Weights of a small GPT-style language model, trained from scratch on English Wikipedia.
Size: width 192, MLP 768 GELU, 4.28M parameters.
Training: a variant of Muon for these matrices, 108M tokens, 13135 steps.
MLP neurons of a small language model. Each row is named by its layer, matrix (up: input weights) and neuron, and shows model dimensions 96-159. Each number is 50 + 15 x the weight over its row's rms, rounded and kept within 0 to 99.
A block is one neuron, or neurons of one layer that tend to fire together. After each block is what it responds to, as a language model described it from the Wikipedia text at the highest values.

L3.up236:31 31 11 54 52 60 50 43 42 49 42 72 84 54 29 46 54 50 44 67 63 47 43 38 66 56 74 41 40 86 55 78 38 70 77 45 44 36 34 47 60 35 37 41 16 89 51 07 52 51 17 48 60 66 43 52 59 27 37 49 30 27 30 57
L3.up363:58 51 57 36 42 61 71 67 73 38 58 68 74 42 42 68 68 77 24 45 58 35 77 52 67 35 62 37 43 57 61 32 16 69 67 43 51 46 17 39 56 26 70 28 56 39 40 60 29 39 44 84 32 43 57 69 59 54 53 43 47 34 41 34
Word continuation fragments

L4.up548:77 39 16 57 20 57 60 65 47 60 75 27 34 73 54 54 30 46 42 68 82 31 52 57 76 72 58 67 49 43 67 25 50 57 55 27 24 38 32 46 54 52 62 60 58 42 36 35 41 44 52 61 63 52 55 46 35 74 48 60 46 40 30 67
L4.up549:65 50 49 53 33 79 46 40 21 56 74 55 57 24 24 48 45 52 65 44 41 43 39 35 47 49 38 45 57 56 45 58 39 21 54 50 58 70 30 35 34 43 55 78 47 48 45 44 78 43 22 45 56 72 69 47 67 35 83 52 42 58 41 68
L4.up581:73 54 59 70 68 67 61 58 42 38 55 43 41 50 31 47 66 30 37 60 47 44 35 83 22 63 50 60 31 63 47 23 25 76 25 63 69 45 59 59 19 58 76 65 51 34 43 33 43 47 29 48 47 50 73 42 65 51 28 40 71 60 16 13
L4.up675:59 48 35 31 56 52 51 56 66 55 53 43 39 33 43 61 50 77 64 32 61 48 50 83 44 26 41 71 61 51 48 64 34 64 38 66 42 29 48 48 40 19 39 49 40 55 78 22 65 47 48 48 36 59 64 13 57 60 66 92 34 55 38 79
Sentence-initial subject pronouns

L2.up287:48 36 67 42 57 46 62 49 61 25 70 64 69 48 40 25 43 26 45 53 38 65 33 25 68 47 11 38 67 47 59 73 49 55 79 39 51 23 48 57 60 64 57 33 41 59 43 53 59 40 43 39 56 69 47 62 67 38 70 26 59 55 43 36
L2.up318:56 16 53 72 63 49 34 78 55 52 47 41 53 64 24 19 57 52 64 72 71 78 27 43 58 57 58 41 44 41 57 67 55 53 30 23 57 69 68 41 51 65 45 44 64 39 47 61 40 39 67 39 42 70 56 51 53 31 65 33 41 61 50 47
L2.up321:54 34 38 50 64 68 58 86 53 43 35 48 66 44 61 33 42 46 25 53 66 58 26 72 31 43 36 45 27 45 70 34 69 49 52 38 61 60 42 30 38 61 71 77 73 20 42 50 80 48 52 29 50 19 40 50 65 37 34 38 33 64 38 55
L2.up349:54 40 57 52 59 60 61 63 44 63 68 44 37 27 45 49 61 31 40 61 42 47 16 41 40 47 40 27 48 71 40 69 55 47 65 26 47 45 40 37 21 14 64 49 76 42 65 36 59 66 51 32 87 29 42 54 38 38 50 51 64 34 40 67
L2.up433:60 37 47 47 65 45 53 57 50 35 37 41 73 47 43 39 37 46 50 30 46 53 18 77 77 46 55 51 32 49 53 55 67 53 41 31 63 28 67 36 58 44 99 63 64 39 25 51 47 32 35 51 66 40 89 21 54 23 57 06 44 51 36 62
L2.up464:76 64 37 42 50 26 48 98 56 18 59 79 48 58 45 75 73 32 47 51 87 73 51 48 51 58 76 62 35 56 51 59 28 65 40 41 52 31 46 67 69 75 43 40 21 46 87 29 53 27 55 34 89 32 46 43 42 61 62 53 63 56 44 65
L2.up615:42 44 25 74 53 38 57 83 45 38 47 63 67 62 55 59 37 63 52 39 36 59 28 46 55 49 43 78 21 42 32 52 19 56 77 48 54 81 50 35 52 68 33 37 47 53 56 48 51 30 49 57 65 73 42 17 50 42 38 29 34 63 61 63
L2.up721:78 43 52 55 28 47 31 65 91 35 52 55 48 58 31 27 58 37 32 47 30 36 34 37 58 39 19 78 61 28 47 15 59 72 38 60 39 35 40 42 28 31 54 39 40 36 26 21 44 59 38 67 64 63 34 40 53 84 45 81 46 51 85 66
Word-completing suffix pieces

L3.up643:37 43 55 37 64 60 52 45 44 62 52 35 38 60 74 76 39 35 24 56 72 67 45 85 85 48 62 79 60 41 62 65 31 39 34 47 72 55 44 48 40 50 37 74 45 50 64 53 62 21 40 65 65 51 63 25 59 35 31 48 45 41 51 55
L3.up658:51 48 71 61 61 30 56 76 26 43 34 68 47 34 57 44 42 29 36 59 66 53 78 49 42 67 38 16 40 29 39 44 46 47 28 50 85 57 44 61 55 46 37 57 15 21 67 69 34 27 43 44 59 36 59 46 44 62 31 66 26 68 40 65
Mid-word fragments, especially membership

L4.up353:56 47 65 56 46 77 52 66 78 43 33 67 59 20 54 33 62 52 71 49 48 39 67 53 55 33 57 40 25 48 55 52 43 17 33 26 82 58 37 69 80 42 52 46 47 31 65 76 17 34 36 17 51 64 34 50 59 55 44 49 67 56 56 50
L4.up482:43 46 47 43 70 54 41 36 37 68 78 61 20 28 53 53 46 78 44 18 54 34 22 11 46 46 25 42 69 72 47 62 50 62 50 52 62 50 35 54 76 67 61 32 55 25 60 20 63 66 63 51 38 50 51 76 24 33 51 40 41 92 62 51
L4.up614:42 76 84 43 62 64 46 65 29 64 57 47 75 42 60 60 33 47 56 66 40 66 77 41 58 44 44 64 68 28 53 73 50 44 68 19 52 51 49 73 54 34 28 76 52 59 64 55 66 35 41 41 68 33 55 43 46 59 38 57 67 17 41 26
L4.up635:91 59 39 14 48 71 61 28 44 62 40 72 71 38 40 45 32 28 71 72 54 47 49 38 65 35 46 52 45 47 63 69 56 57 78 61 34 63 78 50 73 59 50 42 34 15 64 50 38 21 25 59 71 34 59 26 28 32 56 64 67 63 75 35
Ambiguous short word-starts

L3.up193:70 84 25 17 64 71 62 31 49 51 45 67 26 64 85 55 58 46 51 36 80 50 53 61 25 50 40 55 50 57 44 62 56 52 50 47 59 74 58 41 76 43 51 53 34 66 46 64 56 43 39 42 60 68 48 51 35 53 73 41 28 48 45 44
L3.up398:85 68 56 51 44 80 78 54 28 49 61 61 51 37 33 35 47 29 46 56 29 43 71 38 37 41 44 67 38 46 51 29 47 38 37 38 64 67 51 54 45 49 73 50 58 25 51 27 29 41 37 63 26 48 69 40 60 42 47 62 41 33 33 19
Coordinating conjunctions, mainly "or"

L3.up209:46 44 48 39 59 23 64 37 53 58 77 41 48 27 73 36 47 34 31 40 63 74 20 47 66 77 49 41 49 60 43 56 66 59 80 53 34 40 53 35 50 49 37 34 33 58 40 43 29 40 61 69 70 43 52 30 67 34 63 49 56 47 36 38
L3.up753:57 36 76 57 48 41 48 46 51 48 74 53 44 52 61 56 42 58 56 41 63 69 55 28 79 40 43 48 51 49 40 42 43 32 62 37 39 58 50 47 52 64 59 38 50 38 62 68 48 40 49 56 32 67 61 57 51 56 41 66 26 37 18 61
Word-completing fragments

L2.up27:71 57 79 33 57 49 32 37 82 49 37 37 65 35 40 53 60 25 71 52 42 66 39 63 76 70 27 34 14 60 20 36 36 31 61 32 57 40 38 37 54 47 36 39 26 53 51 53 36 71 54 43 31 40 50 75 43 47 32 61 63 32 66 33
L2.up139:69 56 33 80 23 81 45 56 71 63 44 56 66 38 31 70 51 39 45 46 58 61 74 52 38 42 49 25 60 75 84 46 33 49 54 58 58 46 38 50 15 57 51 48 50 42 71 56 45 35 54 44 59 68 49 50 56 37 59 36 66 50 19 56
L2.up158:39 45 59 49 52 31 48 39 53 54 70 57 66 72 46 52 49 45 65 58 43 55 27 46 63 19 46 65 62 52 62 31 65 55 50 26 27 63 48 66 44 42 47 31 54 34 58 25 43 57 51 53 55 57 76 47 57 24 89 71 41 51 14 60
L2.up257:29 55 57 39 57 67 53 39 66 58 55 67 47 34 75 67 68 54 37 58 71 61 44 58 68 92 46 52 36 73 43 60 82 36 29 56 55 20 62 66 33 62 35 32 73 59 60 40 48 17 33 77 76 42 30 69 27 49 56 71 42 28 51 46
L2.up306:80 65 56 91 53 59 60 47 64 58 42 60 45 47 44 52 25 48 15 55 59 39 50 37 45 18 66 60 48 48 71 42 64 24 58 45 72 67 68 72 28 55 63 27 58 24 46 46 55 43 37 63 48 61 53 57 44 40 60 54 56 48 86 43
L2.up329:52 59 45 56 54 85 38 40 89 49 57 54 54 38 52 56 96 47 52 37 46 49 41 26 50 44 15 84 37 57 63 64 48 65 43 36 38 06 26 43 59 43 31 49 55 39 45 25 33 35 53 79 79 36 60 68 42 65 44 43 72 45 44 51
L2.up558:58 45 47 59 58 53 71 58 72 45 66 74 56 42 44 49 50 36 62 49 38 43 45 54 83 62 54 71 50 64 28 63 50 51 44 54 43 34 67 69 45 51 46 46 54 55 63 42 53 39 50 56 30 29 03 27 28 64 53 52 64 47 60 59
L2.up625:47 64 61 47 38 60 65 32 74 56 45 30 38 34 71 53 59 59 26 43 72 51 76 79 68 31 29 59 61 44 64 33 33 56 31 22 54 38 53 38 27 56 80 42 41 40 57 36 85 70 31 37 24 42 85 48 48 65 56 58 43 56 41 62
Mid-word stem completion

L2.up19:74 37 62 36 49 61 60 45 46 58 43 39 53 32 61 42 75 29 31 42 49 22 72 56 68 63 59 24 56 50 33 39 67 72 52 48 64 52 39 29 43 43 73 81 60 60 69 46 75 50 39 52 40 67 48 57 51 53 48 19 42 31 47 55
L2.up44:91 39 42 53 79 17 50 36 63 40 64 44 11 57 65 40 47 32 65 36 60 48 69 49 69 49 45 73 56 61 51 67 31 39 41 39 44 48 37 46 44 26 82 62 41 58 52 59 19 33 81 26 52 50 51 40 35 31 64 33 38 44 38 65
L2.up103:47 28 66 61 35 30 44 47 60 40 54 40 66 68 63 36 50 49 53 24 36 46 69 41 46 44 40 38 60 41 48 47 22 43 71 37 28 86 62 42 75 20 44 47 51 60 53 42 54 21 66 36 69 57 39 36 40 51 71 52 94 46 50 40
L2.up130:50 49 62 65 49 43 55 24 48 40 53 52 41 52 46 56 49 49 42 63 42 63 49 42 56 37 38 40 59 28 59 45 62 35 54 53 73 47 26 21 62 29 69 50 50 46 56 51 53 41 54 48 44 47 29 55 30 45 39 77 53 56 54 72
L2.up153:38 49 46 65 44 26 60 76 43 43 60 44 55 51 28 61 37 57 79 72 39 51 38 16 51 11 54 42 49 48 33 55 48 49 44 47 56 52 22 36 61 36 83 56 52 43 72 56 39 21 49 67 45 53 33 40 63 71 54 56 67 50 56 45
L2.up297:33 77 70 73 61 34 39 73 48 52 35 32 44 57 34 55 43 43 45 30 40 37 53 50 51 40 48 55 48 47 43 38 45 66 81 32 40 56 57 66 56 46 54 42 24 39 58 65 43 23 46 57 65 97 12 52 40 47 95 66 53 65 61 55
L2.up382:84 49 54 30 59 31 73 26 73 62 62 23 61 46 37 52 41 31 61 50 45 37 48 37 33 47 66 63 62 60 37 49 49 33 43 75 56 52 35 34 47 52 77 49 52 35 48 37 52 44 37 64 35 49 35 58 38 56 42 36 32 49 63 56
L2.up400:73 32 39 38 36 51 61 60 67 14 26 26 48 39 82 51 52 72 23 49 87 56 79 50 46 69 62 55 58 37 93 45 70 60 30 33 37 56 60 35 55 22 69 41 66 61 60 64 45 40 63 57 64 57 57 56 58 44 54 13 54 52 41 41
Word-initial prefix fragments

L3.up189:39 35 54 53 60 52 55 56 59 24 16 52 34 77 56 42 64 51 40 75 50 41 43 37 62 49 61 52 36 40 70 53 65 63 79 48 54 54 44 37 45 47 76 28 72 44 43 72 41 30 48 57 64 45 43 28 46 51 48 67 84 53 76 25
L3.up458:70 52 43 10 61 54 55 64 65 23 39 43 23 57 57 47 32 32 19 52 54 41 49 24 59 64 59 60 53 53 49 39 79 51 58 58 51 59 43 50 42 38 60 63 59 35 42 29 56 59 48 36 47 46 37 57 50 44 42 58 58 35 43 45
Split-word prefix fragments

L4.up121:27 57 36 28 41 45 69 50 47 51 82 63 37 48 73 47 53 16 44 38 73 47 41 76 51 59 58 29 61 64 55 71 44 73 40 43 35 50 65 40 39 53 34 59 59 50 45 63 28 57 65 42 74 22 39 71 45 84 41 57 51 08 37 63
L4.up216:93 54 50 49 43 31 52 75 34 29 62 35 47 41 58 54 64 53 43 69 89 44 61 51 53 64 28 20 49 33 79 46 54 78 37 18 62 54 59 34 40 35 56 70 52 43 55 49 39 36 46 28 71 21 33 77 31 62 57 48 39 32 42 67
L4.up626:61 70 58 44 44 53 91 61 34 54 26 60 39 38 56 64 68 69 68 82 79 50 56 58 73 48 14 48 70 21 75 36 46 50 43 64 43 40 58 47 33 46 48 74 77 63 40 58 45 55 68 42 39 50 61 57 65 54 52 46 25 44 47 46
L4.up646:45 58 37 50 45 38 34 65 34 51 31 48 27 49 65 48 19 32 54 50 56 33 43 49 37 38 63 53 75 46 52 50 71 43 55 42 75 58 67 42 61 39 38 30 53 46 46 53 57 26 72 55 51 47 50 64 51 77 51 42 57 63 44 54
Mid-word continuation pieces

L4.up215:41 49 17 70 55 57 43 52 38 13 45 59 47 53 43 52 52 53 49 98 29 51 29 45 38 58 32 40 15 74 71 51 74 45 51 53 66 26 73 52 51 50 48 71 53 56 58 63 60 34 44 27 36 32 37 52 45 61 36 60 52 60 43 62
L4.up354:62 35 42 71 67 47 43 60 49 62 63 53 37 70 67 59 50 43 50 58 44 61 56 53 43 59 13 64 80 51 61 40 27 43 49 40 79 31 53 72 40 57 85 62 81 31 47 45 35 38 40 34 27 61 34 57 42 46 83 50 61 49 54 59
L4.up413:74 56 31 48 38 22 47 32 48 58 69 38 43 73 40 66 55 34 58 57 45 53 58 20 34 55 42 49 61 66 70 71 52 43 40 54 78 48 64 35 63 69 50 69 54 19 36 67 31 51 65 34 43 69 52 67 26 44 75 64 52 64 38 41
L4.up422:75 44 27 21 58 25 62 68 40 82 42 49 26 66 53 43 66 81 38 72 50 25 46 64 22 76 53 40 45 62 76 68 57 65 28 49 47 40 50 66 23 56 82 29 71 48 50 56 21 42 36 54 26 51 45 69 61 44 66 71 44 58 55 57
Month name endings

L2.up133:30 50 64 39 40 74 42 78 58 45 57 62 37 44 59 37 22 35 48 56 41 43 64 38 47 68 43 58 40 53 56 60 30 64 25 42 68 44 40 77 34 65 45 48 45 55 60 56 41 49 64 23 60 51 60 32 31 78 57 42 36 41 57 82
L2.up275:52 58 35 55 41 32 50 42 38 51 51 53 31 26 53 51 59 39 29 55 56 60 43 17 63 55 68 54 37 60 46 35 30 58 33 22 63 49 33 54 58 43 36 49 50 57 47 10 27 34 49 57 67 46 24 37 59 60 70 78 60 43 34 70
L2.up277:45 50 56 50 48 56 57 49 19 44 78 47 42 65 48 40 47 63 45 60 34 64 26 56 36 54 56 85 39 21 59 56 56 55 29 27 58 56 39 42 58 68 24 45 65 46 45 21 50 44 61 46 48 52 21 62 30 41 80 76 52 53 44 60
L2.up350:47 67 39 59 73 20 62 37 41 56 42 55 43 50 39 49 64 53 54 70 55 59 47 50 13 29 47 34 56 40 51 70 41 41 47 28 58 58 46 53 39 37 63 65 62 74 37 42 44 57 41 32 29 29 67 24 48 51 68 46 66 30 50 55
L2.up404:39 69 57 37 39 59 84 52 45 41 56 68 59 68 67 86 34 43 63 50 45 64 81 67 25 83 20 66 48 36 58 45 28 54 21 27 59 26 64 60 18 61 34 35 66 57 67 30 51 61 63 44 38 63 34 32 36 64 71 56 64 44 11 57
L2.up560:49 59 43 65 56 53 83 74 49 63 38 74 61 42 55 56 65 47 55 57 32 59 76 46 35 73 57 66 31 53 76 45 48 57 41 41 76 57 28 59 18 45 48 41 58 64 78 20 41 30 55 49 57 30 43 31 46 52 77 46 41 28 53 68
L2.up657:38 34 35 55 49 33 41 74 59 23 41 43 51 41 52 38 62 29 37 61 48 75 58 61 38 61 64 55 48 27 77 58 51 50 26 46 74 50 47 78 42 46 64 58 60 64 50 30 26 63 60 46 49 33 65 36 51 30 43 70 40 28 26 71
L2.up746:59 44 52 72 43 65 39 56 41 51 55 42 01 33 57 54 56 53 50 42 60 44 37 23 54 62 39 65 51 42 70 48 51 39 50 49 71 43 36 50 37 62 52 63 62 35 56 59 54 03 66 35 53 36 70 33 57 62 57 48 24 33 33 47
Mid-word piece after m

L4.up12:59 62 38 60 37 51 63 62 30 27 47 73 28 49 52 63 33 57 58 54 81 59 34 88 39 79 35 54 58 20 51 69 60 24 42 60 46 41 42 68 54 46 20 53 53 35 53 72 59 33 68 40 82 42 63 45 43 64 38 50 33 45 29 52
L4.up152:48 78 36 33 59 52 38 59 77 16 35 50 65 44 43 48 47 56 74 40 82 39 35 60 39 61 38 29 47 37 36 70 18 68 67 23 51 62 52 62 54 59 37 54 67 45 46 53 43 23 72 57 59 50 48 78 44 58 76 35 27 41 25 58
L4.up683:34 68 55 22 71 65 58 73 38 35 27 36 42 56 70 65 72 40 37 74 39 82 56 43 63 68 64 27 48 54 44 51 48 32 08 32 57 39 28 43 56 41 96 45 50 51 45 59 28 48 66 52 55 37 51 45 40 38 31 62 52 46 42 59
L4.up703:55 63 31 61 54 59 45 40 44 48 55 98 37 48 52 62 39 63 35 43 47 44 65 48 84 53 57 48 41 18 55 64 40 20 62 54 26 47 41 52 42 27 45 60 04 52 64 50 37 40 71 28 46 64 51 83 34 47 43 32 45 72 51 67
Mid-word fragment after "f"

L4.up134:57 38 36 34 58 48 56 52 43 81 32 61 59 68 25 33 38 45 59 55 44 33 27 22 62 80 60 59 32 45 83 45 61 55 64 21 40 39 48 47 47 55 43 76 46 53 52 62 36 61 28 46 33 57 56 41 48 44 34 49 39 66 62 34
L4.up282:53 70 58 60 65 58 61 32 71 41 56 38 43 71 43 53 66 55 28 61 54 42 35 58 25 53 67 51 81 34 60 56 48 71 45 16 35 26 64 33 67 26 72 44 28 47 60 49 13 41 64 53 80 47 69 35 58 57 46 31 60 71 57 38
L4.up557:52 41 57 75 70 39 65 51 47 49 51 57 78 56 45 54 51 56 41 64 67 47 35 49 31 50 49 49 52 61 33 45 32 69 44 05 48 52 35 24 78 63 33 42 50 56 58 57 38 34 35 33 63 55 70 27 59 43 23 61 45 58 47 43
L4.up650:36 42 33 58 62 58 33 75 50 66 87 89 81 52 36 70 41 77 29 45 43 56 54 62 37 53 62 50 54 59 65 36 61 21 53 45 31 34 63 45 59 91 58 51 41 46 86 55 45 53 54 17 40 41 31 16 51 36 39 27 16 55 45 76
Post-copula adverbs like "also"

L3.up245:61 66 57 47 28 53 54 77 82 32 48 50 35 57 39 57 28 40 44 67 57 46 51 56 54 22 51 50 36 65 55 32 56 38 75 29 62 44 48 55 26 27 54 40 26 27 26 30 30 49 21 77 42 79 51 69 62 37 48 53 44 58 22 54
L3.up663:42 50 39 25 57 53 69 73 43 51 54 54 58 36 28 41 40 62 72 45 81 56 29 96 58 36 77 40 37 57 52 63 33 36 62 40 54 45 70 54 49 40 44 62 49 27 49 83 48 60 42 32 58 52 72 44 32 18 53 52 33 39 27 54
Split-word final pieces

L3.up549:63 33 63 41 55 46 55 66 62 67 42 39 44 33 46 79 57 70 67 53 63 12 49 66 56 39 65 36 26 41 66 66 34 60 25 51 62 47 57 11 23 65 44 61 80 18 66 54 55 71 47 64 45 42 53 35 35 47 62 74 46 71 60 39
L3.up689:83 54 64 37 75 51 46 40 45 47 82 82 52 54 57 49 45 24 67 51 48 56 39 48 38 38 53 26 52 47 74 72 62 44 67 62 53 62 36 53 14 61 58 58 82 16 36 45 60 24 17 40 42 47 43 48 28 57 61 37 66 34 50 43
Month name endings

L2.up151:65 51 58 43 32 52 72 47 55 37 59 33 59 35 56 29 52 00 24 38 48 71 61 72 54 44 64 46 39 44 55 22 42 59 63 34 54 85 54 34 34 26 53 49 39 39 29 49 09 27 64 60 63 70 59 53 49 74 55 20 63 61 45 55
L2.up260:57 41 56 42 44 46 78 46 42 34 33 53 66 18 55 52 46 55 51 29 48 60 35 71 43 61 51 52 61 46 68 20 36 42 51 44 42 61 47 56 28 81 69 67 45 40 42 53 54 74 56 58 50 54 26 45 32 28 49 68 73 50 25 59
L2.up352:42 50 47 82 53 61 78 61 82 33 52 33 63 37 64 52 56 58 42 50 39 69 74 65 43 53 40 62 47 39 72 25 55 52 70 54 44 67 48 47 47 60 38 85 34 53 44 42 46 45 52 45 52 69 49 39 44 54 29 67 49 66 23 49
L2.up453:63 48 74 61 33 67 68 55 63 43 36 39 53 52 57 48 47 43 50 38 67 52 51 60 40 57 87 40 42 54 73 36 34 50 60 43 34 37 70 59 36 67 48 28 22 39 49 31 46 35 46 46 34 61 55 50 63 39 74 29 43 39 26 95
L2.up473:69 16 55 76 60 76 63 32 30 39 34 72 47 18 61 57 68 37 64 46 45 48 59 44 54 49 38 41 51 83 60 45 41 62 41 13 38 60 40 31 61 34 37 62 35 46 63 36 70 24 73 17 69 62 65 77 61 20 36 12 48 50 39 40
L2.up505:42 28 27 45 33 41 81 47 64 67 06 43 45 48 84 35 47 45 49 41 45 61 39 76 34 54 49 27 57 73 57 44 42 44 34 47 38 85 47 36 58 44 55 61 37 24 63 53 49 43 42 57 74 62 42 75 72 35 55 23 25 64 23 59
L2.up543:46 46 54 75 38 63 65 42 54 52 54 44 42 48 52 44 58 29 68 66 53 54 50 33 29 67 39 54 40 64 46 30 48 41 58 42 53 44 30 24 47 22 59 56 78 59 62 43 44 45 53 24 43 61 54 87 92 32 65 51 60 45 49 65
L2.up573:49 48 59 55 39 78 83 49 47 52 52 59 58 48 67 43 44 39 43 59 73 78 29 59 35 47 81 29 71 53 62 42 28 47 62 57 80 72 66 60 44 57 47 47 53 63 51 22 61 56 70 72 42 53 53 54 66 61 65 49 50 41 49 68
Word piece after initial s

L2.up243:54 76 77 61 40 28 49 50 49 47 47 73 79 69 59 44 59 59 62 41 53 40 36 37 30 47 44 71 54 69 58 55 48 33 67 42 33 41 59 43 72 36 41 64 44 55 48 53 45 79 50 47 68 47 48 26 66 52 31 50 59 71 43 63
L2.up323:52 44 33 31 71 59 33 58 50 49 58 63 32 48 38 37 41 62 25 55 57 61 29 53 63 38 58 56 47 43 57 95 77 45 46 55 39 23 53 46 56 36 51 51 53 34 62 47 64 49 46 48 54 38 48 43 39 59 51 28 58 39 61 60
L2.up388:54 58 51 54 52 09 47 51 45 39 60 47 68 59 39 40 32 31 59 48 66 10 53 58 53 33 40 80 59 53 53 70 63 71 55 37 51 47 46 63 72 59 46 60 48 39 64 50 36 41 39 57 42 47 34 14 43 56 45 48 40 66 55 64
L2.up401:63 62 62 32 48 30 99 27 34 43 41 43 57 37 75 56 78 56 46 41 50 44 36 60 52 11 57 42 30 52 40 41 37 14 23 37 81 31 57 37 50 50 46 60 43 58 36 43 37 28 56 51 43 56 40 41 36 46 72 48 56 42 58 79
L2.up572:74 92 34 43 60 30 84 41 50 65 39 44 46 26 34 56 76 51 57 65 53 45 39 46 57 31 46 39 23 40 49 71 57 27 43 19 60 76 35 24 52 49 86 56 20 72 81 50 42 35 47 44 47 62 62 18 56 51 39 60 57 54 61 65
L2.up665:26 55 56 58 44 41 29 35 23 62 62 57 53 53 56 52 77 37 56 54 46 33 58 41 36 52 58 47 71 68 45 42 52 58 44 48 34 86 43 77 53 37 36 76 48 68 77 52 48 54 69 31 46 65 42 44 64 52 40 78 53 30 24 59
L2.up682:52 39 35 36 54 57 46 33 61 26 49 46 34 37 57 31 50 35 43 47 42 35 60 57 62 53 62 40 20 45 46 49 67 52 45 37 48 71 54 43 74 45 34 21 48 57 67 49 16 54 33 48 41 58 50 51 61 58 49 41 29 38 69 58
L2.up753:55 54 25 52 62 33 76 47 52 53 50 42 53 58 27 39 57 25 62 63 45 56 54 46 50 27 48 34 47 52 46 47 54 77 54 30 75 54 77 29 44 55 75 36 59 46 62 57 43 30 20 40 26 64 51 28 61 35 56 74 31 39 65 95
Coordinate and range separators

L2.up5:46 53 28 63 46 36 49 64 67 30 49 56 20 59 85 54 65 48 29 55 37 38 86 30 66 46 27 27 51 35 38 65 67 54 33 39 51 36 45 46 45 82 51 60 74 73 54 34 64 24 57 63 57 41 37 66 53 52 66 55 53 66 65 57
L2.up13:54 61 37 60 39 50 84 53 54 49 53 63 64 61 54 68 56 41 60 65 51 42 40 52 32 39 53 55 67 33 71 59 59 37 75 53 68 60 55 26 41 20 43 49 35 63 41 27 44 33 43 50 26 53 50 59 71 34 62 12 69 56 55 34
L2.up81:49 51 56 41 55 47 70 47 58 43 81 47 59 41 90 51 61 68 41 43 57 62 56 29 43 45 53 44 27 53 36 57 52 48 39 63 48 16 60 59 27 70 66 69 73 69 48 34 48 33 17 35 30 90 57 41 79 44 60 45 40 43 56 58
L2.up110:55 50 59 55 68 57 37 62 58 18 20 68 55 50 53 63 50 33 40 63 41 46 19 40 72 48 32 30 63 60 49 64 66 37 34 36 41 14 65 71 21 39 76 59 51 55 83 20 41 31 46 73 45 68 39 46 41 64 48 40 32 46 64 60
L2.up222:70 80 63 43 63 33 49 52 77 48 63 47 50 54 59 66 33 43 47 60 69 03 54 40 59 46 38 60 38 60 62 68 69 51 52 42 72 45 66 51 46 55 14 73 70 54 52 53 55 27 47 71 51 50 72 68 50 75 83 50 39 41 42 55
L2.up366:67 67 48 67 74 48 82 34 62 26 67 49 41 47 34 75 62 50 26 52 73 49 55 61 47 56 40 56 45 59 78 37 30 57 46 41 45 59 44 59 42 69 25 41 86 46 61 45 65 47 52 75 15 38 48 48 49 32 68 45 32 40 54 57
L2.up554:53 53 65 27 41 52 39 62 41 57 46 45 38 32 57 59 62 66 34 56 42 51 56 62 42 48 32 68 53 35 64 76 47 63 16 65 48 47 79 78 59 68 78 42 59 71 33 49 67 53 75 53 62 33 58 37 30 73 54 40 59 46 32 48
L2.up765:57 61 33 44 54 76 63 52 66 49 27 55 50 45 35 66 50 43 29 70 32 76 55 37 47 50 42 65 31 47 70 33 58 69 38 62 46 26 48 36 29 74 33 64 67 49 59 59 72 26 40 57 51 43 51 39 70 52 50 49 62 41 44 38
Word-completing suffix pieces